MLP neurons of a small language model. Each row is named by its layer, matrix (gate and up: input weights) and neuron, and shows model dimensions 0-191. Each number is 128 + 32 x the weight over its row's rms, rounded and kept within 0 to 255. Numbers have three digits each. A neuron's up and down rows have the sign that makes its largest values positive.
After each neuron's rows, "fires after" lists the tokens most often just before its 100 highest values on Wikipedia text that the model never trained on.

L3.gate123:104097176116196128115185101167190121120109111139132141086072148189149090139144049176168151138165078109137145101159090106079116146116086119121080102102148117193130124117187109107116147158103221089148138109146146163139102160135114101164137181136145126101191138088125118161117160138139101089158130124121135150079098173161132215141112176114134107118165172070177071083138113124143136099098173106162172064118087095130144150046119098124122158163104145145129053145104115157166113151146113149128123078147132151131083095133092081206149122146151119124157101082110123129147146176126121154
L3.up123:039111111161116140089118166143143124126064130092098138135104166127099167104098144104135136119157123098097143150117164112105091184117088127100094167175104161139130122122122118117070126060084140150113139122162136138127116153097162123179103102127137162117110183191124180148131136146151120223133154154136090125154096172169053147087084205116120124146144181152120097128087153123164194154149205108107107094155081127132107150136090134076147101131119118102127089130125083160076041122174098164084161122164133215158127105188112102173106117117136151107208115120151076123156145150130117127
fires after: "the ", "of ", "in ", "at "

L10.gate443:124062103134131167159119041137114126131139139109113202202173123171128121102115097107131172130098196128105182135178150125202183101103112102120130087117166137057177107137102146109122133123186108100123131143121161154190118098182102134098149103108111127107148118129119090141107131105112157142107171124104148139185091110093058172168137135147105128124136088141077150183055077140064187088103104147133125125142147142142115107137179144179088141185168099097083081147085140139109093169140068097132191082120179112127171146130141096125138161155111177138059100115083146154132115123099129149
L10.up443:123144140105054094150110151144139087216091136110133129126100111109080097115078120093115112117109141163166139154161148134124176117079126128105151089139123162146097148132093185143123163074123096164155077152092185130128114122147145109079143119117133092130142109057109167198103072166201150132132156137127099174112102157123119176132159110159111045112099067081079156096130181139117179115123101163119126218173101182145106134103172176102115101152080142170118137112073151115085129136107114136161088158129070091142101150134132100157110170182120155133182105178062156122113174093124152098
fires after: "s", "w", "S", "|", "F", "W"

L2.gate290:134103092113077128145113060151116153154076100180127120183161152089157071145083136160091158138076164161151168143142068116122125165178091149062108076106169109110071097065153075094137130101174175142137185129143092127113097006140130146129124134099103099189163123147132133108175153145104148196070131122133091117171146137151154109133135148149112126133133106130144134147121099176109096167043120095117123091082095140129141158139118143101144166117159097068161158154117124161159195118157167159098200134167153112099102114168105146120150097123089159142123106164141126111133158151145194099
L2.up290:130159065120126133074187107169149176154137109182114134144138180121182092154081127168132139146140161119115161170135072130119084205139082143097131162078138108101106111087135111130175179145111176181138172124086096142071128078136092133186102100098127152140172115120155040111148085134113124113115097137144046066160129135152167203133118138115127175120094168145061149085052158183106151142076164127146109098149107132089112130143156129112131136114115114082108166161122092147141077126140162158103120116162168134095086079173093156127102055159118148139106124104158125140163122144120118067
fires after: "St", "mus", "ind", "ass", "Ass"

L6.gate316:145146143101157134168137145134138096147142065142103177147079126157063097177140139193178074095174169143073176183138086132184159179120092151155137184115155149104148154138083137167075116142129137123103101091121081169172102122132125163170168071090097129085107115087100098106138115084113171156189084142112119116140095169121112133145102067137163107128133127118133120143124095162198135144146109121106047084121155155111124096155063179096145128147117155199118077128087142139095119202132140116096132123169116130126030104165140101119149108135161113087126104156127098134068088157087134157
L6.up316:155105170092123066090107160107125114176098047127137105122208133138139152162058106155177110162159094185123112113137119112139104146130093126102097122093094103098132143134113045124102087056156095107125161103129085141159152077118102166188110099110103127096119133104116097085140137109162117124086153093153093149120171147136133116112127156128151116127165175114157105199085197156154148174133127155135151149115152127107195118161127072174117122152141102070115143138165048139121110146095113207146113161142133104198051142171176095098132122145111127179159113160181139141125134118135203085
fires after: "b", "B", "t", "er"

L3.gate351:116144104122160150100141134138199148112155122068088162138222149144132193148186167195165111064170130066174104109156155139135149082126119152198099144155104141062153155143173128118145142125137101139080098130111162123078086160107155133117108147178133117081174113123101068158153167106099086118104098127137092104102142137109140088183136100144138110122156155096077119085133138101141152123182173151110116067111148111123073134111161192121103147148148118159083118094117088054155086129093122176189120125081078172173105119127113081110097148121141139130157128176166133075167145119163122192
L3.up351:101133109112159103152183154112123136163117142195120148127192141116176128080107085129156147151163104135147100119123122105169060120132124099098116100098106070115111148137110103125144131122178145191114072124185079149104181138135156143115124131158129181159146218098070171135139121108137128113091150133183129182060141164172138079121084125119200134110115126134136077125104134209134113092122214118080149127160076104139169150138117144152100135069165123121134187161125142111123143121091169143191098107059120127122153145127142099099036150113088086105155152150165139188088128095136081158
fires after: "P", "f", "C", "p", "F"

L5.gate529:125112160088082167180124102112096108183161179157137156159154122103101161145120173121130095082145181155120154051108142163171121101073084086112107151116116193141113135134103090136106152106114080139189069115098082079176124136149100135135128150100112134141152140110154092120173092131130078124094181096074098151145122121125139176147140152124163130114129128136175083151185077191126150074100111124124143161109139124161130083179041118161070124162142137159100068138084132111101183115136087070178179140165185111159146121083159155163158116131148153083097153163121131159059133135158075156
L5.up529:141139141145151184086160190117149154156143120161091117126090140131104111067067102101084171117142147119123168120107141122155176130081178110042130141093124187092092098112098101135117171158111140118145081200108160096179116147129110159177143116125145150096124122079118101138093154113152114107190112095162081168152176142135135160192115163106112177125129100123142109105123149156103144087160113101115093154100116060155142132157142083109121139099124156061048137165092129166103139152123136016145167109101160126166157124073174137109090156112164091146080159177104147170196115086109138165
fires after: ", ", "L", "), ", "T", "% ", ") "

L3.gate671:181140138128115160135163072137116179078098125150174063117080137145169082197215123136163098146118158103151107151098104123106196090145121138147073198120159069176125115111118152071136130185140141158161124150161080107144166137084105180070083120133043164160165148114158149074119117161169104164110031127102150103170154117105131091133116115077163107112137121074118180145064140152101135145095118096104130167057129135124134144074162099117122128190144145115147151087125138120156101132111126144138082153119123146144058120124139082092127151158106108135102118144194154145152148118143114129
L3.up671:137160064131147114143160138103134117120137143180183146094100156169151168131066168106165122083087095138103109137128085139135119206075140087132111092110149069154154104110115158125106123180136179140125057156126119129157113133083085094103063116055092216172125148110165126136108135129160114131182144113109176092143142149187171125125130123165198086123155105077118126203157127095113081162102145108108112131139101061086115090160122112146107157184171111111108098100139157128172120182056101139118163163096074110130116193122140110158107163179139206118117106100130135121134122085129135159
fires after: "V", "C", "Pr", "D", "L", "P"

L6.gate585:111129109154121108137152130134111139093113091133150141151160125135072109120128131128093113124152117086153159130176090157127220101057199159114106124180125120090136082063062182121124133145124095079086166092129092115155160087155129106146144123161154078140115132087121120157097129146127138136152112110081127125136080178078091071135149137134126133162146164068105208155106139080117186116088137094202088186201144075075164160100138130133157114163172098119080174141109144148139146118087073110123186101133123102129121149113152163192152149086061120165198084101158173118132154111134130137
L6.up585:128148131082094082109155079126080161165140077103145162110122120079111134110058140097142107087102132120101149134165150141112180117105153133134104133178140165087144159118064137112088140181132139118152211102059115128144106145123187062122132152150139109125155144121135162121133145109152080147100201124041192100145089107107106133129139149114167095121167084157133135114093170095174130130130115146206135100167166138062144083130103156099074094137076118123128171124133144083137096181118165061151156177141134098220092158156135127163115170131054099184172113107142155168129117114139143134
fires after: "Sw", "r", "R", "Ch", "ch", "m"

L7.gate225:136053052115117102103088140080110133166095108123141128148175088182110115103123153155086135129137185136114142154140078110156118150171126129150067120120120199152182066088098051113169147085137097091128150181121114095123117115112130181157157122110101141109125157151095189186073146097137108116150129129146154112130052136099166154110165126202152109117121114186090117099141080154173165124076108147069093128161098164173097178143142095077099131147112146130092099111087109102167117181098135091111157139099119123108146118178140106149194136206133144148130115214165162130131125141116142176
L7.up225:118158099086114074102121080113184089125126115144111180123146134146137182135238142146132130128110179145131111116105120131085179151112137101136107139130147174105175086111073164128112132174129134103146162080149134149112085157132148096173097102120114160136093089092076143088166136181160077158156131113130089147162034113111106080101083112177067101127104128157102145079134182124155129093205087113140130098122101114125129151111185174072119108133072154118157140177111124116104134152130122161083175065175109146100162130151109107142104103128160230152149134159148127144089092052127161144
fires after: "F", "S", "s", "es", "resp"

L6.gate529:105154158110146110129135138164139206144151149080114117092123129125056073135076129107144047144179177129091154082121141135141132164081155116107149119129107163142143121173076166149094140173178134148134124114121048158142075122132137085194179112124130099103117104129183116114111138130087140104105093139165131090125081171149132138120135118082061083124130119121172103194193095163140081077115095118123114155164106139105140095178144126185079105164169105127139120158087143064135131196071063078160053164151140163144121147120158121131133178148085163180120115142106135127154136116169081164
L6.up529:126158130155111144183154113151169120181137100139108168119148080090133104101062162116139130129124142108152125194162081098147163182107207144056111149106193116075138163109108147086207123060066111126217148093081089102142140094097140095135118113141089145150072132132122115148182110148164119117094139123154124074166094108150118078104137197101115136148099171108137152108127117123132111147092165154140131107107101165084113084135112169121120055141134137152097116202157123127075114162116125093116096114171107158158145108186190109133093173086119096165150133079114152122117158071092091162
fires after: "r", "R", "Pr", "pre", "tr", ".."

L5.gate606:139124128111142126103109086110194117133097075122098116184205151160110146031176150102120096176114152125113169142157102135097156172146155132094105120106155134146155118093160091139189199089082099171093127118123133088120091076126165142132163101086134145173131091150160091106128124152123139158155171156116141056126130126138111120180129099124144154198153098139063140110143149145059104092114108132124107145144112096083113109149187154115148134164098104103131123165087121179145148106176145140091134114147139162160165157176121132127095101140124213209103090138059091048155148066118165098
L5.up606:129143105134091147099167126171142151125142127110160115110098130049185030172141126116103140127107138105182141111123176131174091130153136108121131175073117061113084076097124201120111165149092104143143151205158081135098125081163108176182126147149122094149165102103146132108169150146163112085134071100099141131118140146111149188076131185094171127115114136119117148117084092170133157162050125051169160119156166170097120130149122101099204094129192173089122146133130180086112185145105120110105155132119140094071119102112101146117114158107130107089108160173127138151152114156064094155
fires after: "ass", "St", "Ass", "Po", "mus", "Res"

L5.gate470:139142116105095113092082129169132070121133126081083101098145092188109086183130103166068163165088142113150155132123111123135089149118184112142124147083173089133175135157173173116111161161067142153115167125176103103183099117123124132115178075042100161112137148167121109080152077127174062095185108127118117106171068176131149157084164169162107124139077134135181104123040129136120124117096105117120119119142149124112115080135098107128117104153120133144150129089092197192130166152149065139092189130174168084109065092170107133149173122136165147118125157116119181092144117106113164146
L5.up470:138099135142093118161126113122102092103167124082091082148139139145110113209125093084091096142109130133092112162168133113143112115122189113127162100074134107154132128137141141154171184107069151142120154146123084139156074087141119129157176119053133128148124092178156105121087113134117150101164162110109120079099061111143168146126179143105144184155131104140115160173096179115157147159125127089134097069160126122104077116094117138065117165138137097052141050166117175210141133126165053139141185092176158150135159126141103131233137096111168176145148115084133133084143122103071153091
fires after: "W", "w", "Sw", "riv", "Qu"

L7.gate531:121126097106130111135217131118104123155141111142155158095164119098151141149076078165131099164129109084148143228112107145119167054111150201129116127089131117130062164137174161133106129099164106128124163062167087091122107123074082140082101124077111153157095113152120131145103114174159159200135096107121085185179122105119109169133125122110091125140147132165174124137141122207145147127132106185118051149180152140108178151135195124166121107157086135163101126117141075151127146135076159106139117139112129144144135077143118129120141171091126116201090119124090103050112061116187099119
L7.up531:114163105150148155140162145142083127144135119111113106103113163180102144146063175154136127162124169152145187156145113121203159152113153119087203120098137130134123146149173164110038124175132120155135110143084086165143102089196179139122141088084139178054099104156156143182156098149173128131150143126149134110160135132075151053123093135133067104128145105143167100040153125115112178099131098083151132095157107139095156149104107149165131077137112076148140180074140122165187099087208128116063118164134141088160108151113107064084110119151149131118114107104140134189163151100098106117
fires after: "W", "Ch", "Th", "ch", "T", "Wash"

L2.gate284:095107164131147105201149055034159169101142098143146139149170154124141124121104132148116100048146133150123116175130123128131165105097071099086156138125166206132152148090163094132141102143140123133126130130133181154123094118116102092112147181131113158104126160063114187152080177046162095152159138132106190138092131073163138127120049105138064112119162155158192120125121104126123190088132155162147150141114183147101082139073091131165111089114080108105150115076109103158153160165088146127105093138121097161110145136168159096155165115150097156135144089126185105115089185123089113081
L2.up284:146079119111046132150141132149152100149172129198150069117140132104148177117158126122114138087065134220117136110153139159220105150124116122118183112102159105080107124170121094120124133130138144179091128173119066183158128144109168147178131148124070108139162155056142133117116064151115149166127132119145106124160113128102154127153130133100150089139125103099127134132179189107142142089147154129111059148106152149096152115132111175144137138141109123074037111141116160193079164118076091127160151126125112074146173153173132113102073145104127053115104103173119147048086193105124136103
fires after: "P", "f", "F", "p", "M"

L3.gate598:153158153146138124092111128212103190184107171090140163137136126142091085162195125093120153173111122163121154090079071111114164096177137170117072105054130094115072085106143121125159068115094141051178117107148103092122126104160130118120138185148101096120155197109154151124143125102168115133105105149134119154194151120107130114143138128123204171159088132106149138159085147152113152155141159139105119145072075181064142101091186111069109144126128146116097118114130123151049163152127135125176171075144193102129159159113137123136051154153176122092141125131159111130106155126134087083
L3.up598:165185116087148134181167080207134099117108150119129139105154114116176125138105075121162109079116103147139120133154080154100137115133133125030129114124148104126098081081152172088164120132122176094109117136138113135103174152170098139115154119143144126179184146123105177188081150121135091119119101124114131098155122100107151123130163146146127085133120146173182174128163147173084115059166171156103090158063090133132152148086167176131073104145205077145110140090110123090057142154109121111128149140070168137091091161160111147157078118185162083071215114180146160157143146147112114143
fires after: ". ", "\n", "\n\n", "L", "Sp", "P"

L5.gate436:132143151153142176088121080138089111174165134095093099117144115111111104130157136125082112134114161104133144130154169148126154101107105045161180130175131184115143124171133135169063149157142160103109141137109150121180105124131137117133151117093106093097060158128176160100136152161100127120133085141113154115133119101111163103100138091200107141128080146129160173128104104078108166216099122169149180122096151116120113189131057084147140118141112168101132076136090194084193113124124077091087110113150091051105022106160135185190127110097169135170112136108160170101091118121083129087
L5.up436:164145094147099116081137138147127032170119155104099116101174176058097147169187124193074130125121129051139144171109163117106096105161108135101058145123116151104149117105124113073150138064124134119103073165076111124163137090157104092149229138092172165135139113123112062075164128110116145148171110136126139179171143092149129180108081123170133133140080155178152179138094121079120128172127167107129157109107076189124146143140114157072173162174143191146112083117107134147136191146077100139135145164141130090114130131134156125108100119083175121125138129112134133118101122113069076109
fires after: "."

L7.gate224:161054142148145201105118125156106128118116141135125193147153114108108055140101103156139183153198148167128084128084127104131122109132184138131111050076139143131174085146098141090151114136095085068146146166104145138151084097173165089138128179102165154108081093101118111142139117157117110040113164120143114120137140122118118169144079152135086173110160187151059106129075085114106108098148111131108127129161131127155118148111179149177067146085079114116131101155125141171154121081162175196165108141131133094124118093162109080156172155155109122163137130158107139185106180043112126192
L7.up224:164132094182082157119157113201125168131101109146123126183117079122156106098161043185135108158098125160085123156179087145123113121153134119083144118133140147150188094047170181137148186153174142123117151183134137149101107147127154162083118116112166117171093162170112092158199095123117165121111117160111119173085099155130092152098117126172164148214141122141114138082099147152132145150126096156155074120176168176101113116148159166071148153123130093149174148080188091114127217103133117117152151105110144063127124115130135098075164102130089151127112138093098107130070110105081122068
fires after: "s", "sh", "le", "w", "br", "es"

L2.gate13:139093067097129095095194121095131177110155116113089172147119150099180168133163093130171109129129140144148093118127103080085154137140096124166106190137194142134179144056107150139149156086134095061155072166137104071138127180148147108123166117138165173139075134137109192071124071143127121125138156129131132135147153099141105110125151062068155107113114150149076195116157137145093082090119116143141129093154145153067096093130120125135074153098139138168100090177083110144161091184129110081157083088194143072117122051150130088135126134120164123116142169170121125135073093128093150192
L2.up13:132149108134078186146111111112152183113145152116116169063119162118173161120161082118085151107078154097107115058161145156152169196056118105094122101065159174094143146102139141153135162110166147133160078104126210124142162120124154125141124127165138150101114130136121156100189120084131149072173123103129127183124122081154139102121146187122131126132121160121079154122169075116160115134133179078143172109130156128074041061118168090157128085176136115151112173111156127123162134141162185112166051088129074160142113123068107136134141111102139190123101136102063130103137135092121191147
fires after: "F", "E", "m ", "I ", "ture ", "le "

L7.gate525:163058133125080160147110131142123112129153084096156108099162139148118129136102101133162170111099128141125135129137132113179203098129180151068125082112140121178161119109107141117097133065086103116106160114124135060173137094146137115115147099097108154105206109174157096165178117172132108109169215130162152152166139148105104107110152097098103086167092190077078088096098057085073148059098108112171092164170137117070120109161126124115121081130092138123118128178139153139097161179112086167101080109131086183059172071152106133093120140130127124085166144155164171113145172145137116144
L7.up525:172111128136169198138110124133086116162098187079098202140137074141044155144094161119115122173120162137113152083102069112166102101109129111128197071116154159164152144131135196133184134113107149112096063083092161094112150116154101115182139140156143185161163147118101149124114172154148102126123172140173079068139059177133084103178127135118129141173123110096130132137129076111119109093153148192165107121135115181176154059141117112144106136124058166135122121131124130094105105215106131131109069062149114123093128106138149131064103134103089100119146174169100145125160148104141121149
fires after: "s", "S", "re", "w", "sh", "Des"

L3.gate272:130156132115095118036125086223095157100097109126140144138107123136123118083141128155097077167123152145133120175099166143133048133177166165188130198128173072159078094123147182131123178185134093177113098128155080137087114135119174183090116173092100155166181128138194072114156101132130109203120119112115089131185128134137081098175150095081164118164112122093082171124128150172087031165118079158136153135120088116111126142128157091105144143144140119120082133138154140114099142154132148173109167138111102135111131146139113164119038123093096093126159099142121153145105132150129141141
L3.up272:155128118074112124112160194166115186156077145130115093105104179085162069114150149077140176208111200183122151152149110088110094177139165137109060137109122121159117086110077143129144142116154161154144126140164051093113197084143163211210069129127071112149092112104193144132152138151089122151142085139144117127170092105101161124104116131115146118170122118088091118097113162129120115081088149031116103154109096138130127176170141089104170145144157127082155063113134120130087137116099092127129127168134135166136172113155131148092110085149162118167115121131112113078126141118130078113
fires after: "Alb", "St", "D", "ind", "ass", "represent"

L5.gate481:129069102194087083135129121130128122065134193167169172134176144076069074167155138184121089070174141089172131124166171107154091054150148132118093124138092121070143175105150138112199173132118089169092134141174113138115129138135062138111160133132080132091125139129141120092129091102154097128100141113077176189096122128131115075133110102113124116174161158169187186172166088133174160150161154074106153198117101134086176138134134119072074121165146115141099089132129163118096102067089136121126141130124099162159128157129152145107152132132132079129144119132173155112176111158063107154
L5.up481:133153136073096130133146175082168109124129130124117078129166126155143136112127182139126108123081160077167108200140093115129140103091117134141107113130206151124183160114181166133197123074068133140134129112116109129146165150125112100080158127066176173126169159159126045131107139109092142160147134100114072101166156124159133151195150119100153170161124080078109133149134123112115145102145151140129087070116107144066096101136094183092102163141166192174138088065095152116122110136124134072169116095117137053153127162123133078099146192148169201096156163089135108148168121110060159128
fires after: "N", "In", "L", "C", "in", "di"

L2.gate405:143164101179183122085154152078147044120164133141127140093156085130091112102110097134125099119139133148143141127164162098102152119135073084115190166114129098119109125110081125178138092125084100175118138142094121175095092115105200085055126175107093137080123155145136073164134134153157171151102175124135084125093108115092121160122144102172138104131182148094108104149124102040095155177063152109148102151147138091086155112173150195177130120133189069121121129241122113126128143133110107139142182133159098123053150149131173102100133136122119091131123094155080130110180158136097116173
L2.up405:137093130122122180141100093155073129162133058109164107139170091103153118112122083145142122105111139083090116104139197133128163099099086133138158155142113141170156147140176097119167124082103137142123131102127153148136140086222156095111097210117129156142101095145096091056135137165141104147128123131094206149059118136114142153107109136128081061170153150098137139122105113159141104110124154167141091153149152079161118095140124156165117143137144125100223116180154094160118046108141132201141160126159119123118105106118102052100151152082132126146021118137076109116157082143137105196
fires after: "R", "le", "ity", "Le", "Br"

L2.gate591:150167144118108132148145096183169074047099135144124171139120177081068079102104155172090156105177133158139113103103054111108141154118115141095112065210131128175186138102122124102165153126140128075104122068160190127104141115172071149138169144110142140111135158177115103149169099108104116117121093139164098145070135117097123104181098111126206135163104166091161139179145103120128147090192193054143108160138097041140166109108170149138142077108176135128148116118131115158139115107109100113180188093151176137107097101179120092172139121168114159139157138124136095147133135106124106158
L2.up591:165149092153110106112202064138111110106156166159141129121065136129087096156088136128135170143130150127091128161142154112191145144145094117137137129126112041160145107120099161115091153142105188172154150168157137153141132141133128134137110162123141064095173110086157141120178144144062184155083122136119067078112074137070153155108146151106107108138116133071145163128122142096173135173144178123156092131128118163119140136094203156068161109138130154086111103129058106162123110111127044070127099056105080116063030182133121144105112115098154169091157136139163153111154084155127116108
fires after: "=", "the ", "\n\n"

L3.gate495:125109119120141125046101138161122092192124150090074156105124099127131047240136081132157128167099103129122173107102095128153093170122191145154140147082113062137145170161134134148066133146126139152116126189117115147154105085163106121149155130075144105114110159121142107142160123112118129092121098113125042083215132189158128119088131168095168107173083130085182098125065167114110160104131105148163160096166173152131140131169110128109146135086102146061134137122110122129152149129152044161084161129164180076076091138151138131121178157151159100088133124104120127125115102127181143119
L3.up495:073113088188112113189150058156151091113143155072092114133146099149125150109075135082113100140100066159164161126096130162129098182094179121152194149167101106143154173147110166158160133139180141161137110098111102150108154112128133175116141087093175119168145132141167138071174130088085145122100130131153125132138072134109136086059152170181112111174137065126101140120135166102159122131156145130100195057119129102128169128070186164148103153074150124164186155150160134117134158109125151161083095131132049128116141131098144129121148160117093054085161092189114149128203103123119134162
fires after: "w", "st", "W", "St", "Que", "has "

L6.gate634:135089120136109168136139154086159110136160135158112160132152091101147094161063096155112119180111131132107133076159112135144084126115111113153155132191133115107187155159082145175125067170138133118148181111118116145084063169068150089120163109126211097080093158151143125079158078153100123148089155130154104058107144104146136138084122145135123171160160150151152106115123143135119136129189115118162107121167052113109152118124084155138109146144070115197136114114076122182079128090136035157131176162110137148109133149150129161122164048159070206139125112199146122116177103099110074139
L6.up634:180098151171161152086136111128148164113183119188121159085111117189129110090089117172141130050194113126088160181134120136151197111121068139186173113059186110096146171152090093177120145178141146086149117122086100106077126153137146149104166093123164094154142097126119107110155143078097171140093121192162083128176121136122117071092120130096128144163099143112142057175187127107171130116149186099154073151094149090155151187128128184141110177105127132098084082161148105154144081112125126111133148113116169162062132139153086155117121112148123118059137151160124097147137084120101120117
fires after: "b", "B", "cl", "Cl", "the "

L10.gate275:090060101148116125140140089116145101141098128132118148137091095127158135158151187196120150116120156148117136113137104084103124178113136102144124143126181138209085093168131121135142124095115106170105145044106086175134099104105110109117176181128125087104124124131151142132133099125151112081186073134125105099130147149091133133126061107137099128163112108119185086091113117122099128127086138079153102100175200128085145092209128093118165086147097120132180124164111153112201116129099149141091125130241148106157096149189131125215121179130110166136101105068202139073163126167118142122
L10.up275:162117158154117095098154130147136171125164190109156163087136160120093092127064151113094172170085117139133164133115193161097105158156128077164121104121091202115171109102103155159109123089110111089161132076103087071117141101133110157143162138157122177216074172138133117131130139175098150072137167107133134071142114221139130142088053132130093114121139091148098147117139095077101116199136174101122111133141127140145169095141129111142099150122156104141172090151153119127168092108060103183118049100161110143080206076116130166111135135100074112136155118115109146138166090174141087141
fires after: "St", "st", "t", "s", "dr"

L2.gate86:153135160099086115114089100127103175135084185069140157168135126167092070114112148096107106130151141174099163154104103119086171141105144153140115134053142083126192115136074156128122124090128132138110121148169120134159124105180133113171158172163138083102150145135077150116110120080093161132161105099116139124183080192124143202107140103147126098093113177126136080136034118094092146136121144091163166125211151179153176102097117132075096116108105158125157158163144109162103176199160108098150095060099121060132166085072202155147116103121117122106125168142109096165135131149094144101
L2.up86:127117087143104071138093124101077107114131136150101172151146120144053143101061137129160064082107212145142164193101176130113114115114166089144184135145144097105084174165104116153102132120105074152119150065152114135189071107152149104148140121090169119110103161104083139133118134145110151130139142097125160152148071183074107142152162077154102143144103122162103112150130156079094102141142131118142080104162168162206145158109148156099142141097082167129157138124136168155084184070114109118132068070171103158093141077079156170180144097105138098151105108149108104193189110175093130119
fires after: "h", "S", "H", "j", "z", "s"

L7.gate729:138127127142099125126128112118144113124137112128132131210102156123090144150162110157078099150130130125083114127153148155142131142097145135169113061119117140183110186161144057127162098150153141106123162167103123114100056122058107117093183184096095132127071108076108127075120154069144135148106102161165152127169128178177138180184187200117180138107130134085114187167181132150170111064102123152125098117084090137112145114133150202123119146143072123182095104162084118101124155083108118105114186098138132126160117197170163115054184109145067134092114126150152116110095164139098085141
L7.up729:087135126186119129154086046133146184164148131132145142147161084163071139101116194103098094091186091136111110146143187160157110137112093160053139155071144087095120123124121142183139126160181135119163141101127128092110122112117035247121122064140086165082148119113121156124159137131136132103110125135110114117062113121154135084098139085093144154061136127128143147117140160147137070180135115134144102145189130175075104154108132112122108085105100141125143162037126108114090171152109090131169141175112058117151079130079141126109103142139099138108194163103105164130120157120133110134
fires after: "B", "s", "b", "p", "M", "P"

L2.gate568:155143167136077126122110133154159116090140129108141195075179155096085116122129130183154103071080105120209125057133121100073128104116080118111126106155126114137139106125155108106151113137081150121155106086087177112117093167122117087142115214161204091146145139159112115105155121057146128093137121135140121091050141087132154117136108145148156126059139171108174108176160101101073133130148187116113122156062121177078126105148145102199073147150196134162079133117128090113142160212086215113160073116121132104160142148125121097108109120152142101133149139157146119166157151101136111139
L2.up568:108124116104118114148140110151171119163159090147069177113158208113153150087173097107074099100096098111214105156119094114161094163098093084138157160175104075125050161099093129129158165120083180104128100063147072176125173184194153149128132182078095115165092098150107146110130126105126173129156098141147108208096118138089067087150145168168133126104109082109155138198118166120139111152129173141100134123148104128066127092091151123125129159112132127109159158113140123169093163109102136136130104135138161132169199091110106103138137084097152119075107125151155063108169120174112098091
fires after: "F", "co", "f", "el", "in", "di"

L5.gate751:100096109104075133179145124117149115178150092144129108101119091134147074164073097150091086064125154086167128147137112130161176082148157158130163097168166140118198199126097137130094086162148180130129151173138173039162090192142073106075147164132153136094129195117107079098071129132089194112142114095090152115120140158179131074118109100203123149130120163161121100165128154111093136088142136097071129183153160130115140145103088106091114175124120111085083128154137100119133120148126129115161197109141134116136133063151147106093138156145162123080183175115169099152130173169097136108
L5.up751:122110159142138071106099094145162152166160170157164163110141104162119125156148117137116082119127145171077093151148156126130139056074123091155141125148161136123094117109144161162192165147097122098115135142097139142131103147149205090114189086131150173103099119108142168154120095103135083122174118111097110137164117067106139155198087122098094088070143130087167137092120144127131118160135129200146114089101147146124206134108166204159031147131096136174172119090088122153146107143058097164161092080172081081123073205165124119128145123109140095135126114133113080152193168148130125162
fires after: "ur", "m", "P", "r", "Ex", "em"

L10.gate442:108137153161136102097097131184179141094167142118101139077140150183087121158119125117098176079158128151136163144123075129149099088125130062151148124160170143115118147101138034126163104071180124143135149094146142159157151143073163153197103153105147136066072111160117090159145130104149134113132154089115162109089145100148208142171109075101125121104125129102202104192114132147115122108149123120106161097149120067166162093126066109145118116099114105158188143106083143080150165126054124168103128147116147096129125127115030178174098065138168142148172132163088155121082099135127162163
L10.up442:125094150094074157088216163154123149083147095123153150153124111171150160117132126107125093174075188185125154117091174149191098135072152128099176162157125081123086077100106162142159138045082141153133102153146144128087154160114177095130094119203088089092169114127143146113142122103125149122131139125088152065193157132121129128119057131104131177137130123103147209065143161151144127118116156099098102096162101104083152081108176144023118126136129158099167116139078139176133122094135101142144162135171161167144077114137135126173089146065125109135160124121112130152163098148117156115
fires after: "=", "R", "D", "sou"

L9.gate85:113140160150115159141092133135105104119139113147143169146134146213139099132092176125129141162116139102104083174140075111122129180091124133068146142138094192127178208117109132152115149067106065090142124070133144178127120111096150090139146113162126161113137152181165068090161150190109144157126177123108090160142058142088128106175110070095094131185112215099164116147104105132155119173136143111146075115194118152122136125171066197126133087151122096123098075166137130117134196094161100115027143116160107112148113155106103112131101150126112125147160102097147139162067163115123143089
L9.up85:123093155126167120047140144117118137104182122151144134099124075106110083142201160157136052108154076138151060135143145140151109146090168094135150147121110062133116168128118126151156085153092049146124172140131150175101126161169121096111141221134135119113184160126094168100150158107115066104082159097096113136127155143095106072070099096162150145130121161145220151156152139064122137081079091156154123184159108083067155088139109121094109132126179140129122171067114108128162140187099143137131149095173092120121116123118069098142079137118095133118166159136129152131177144074106121109
fires after: "R", "r", "d", "A", "ex", "H"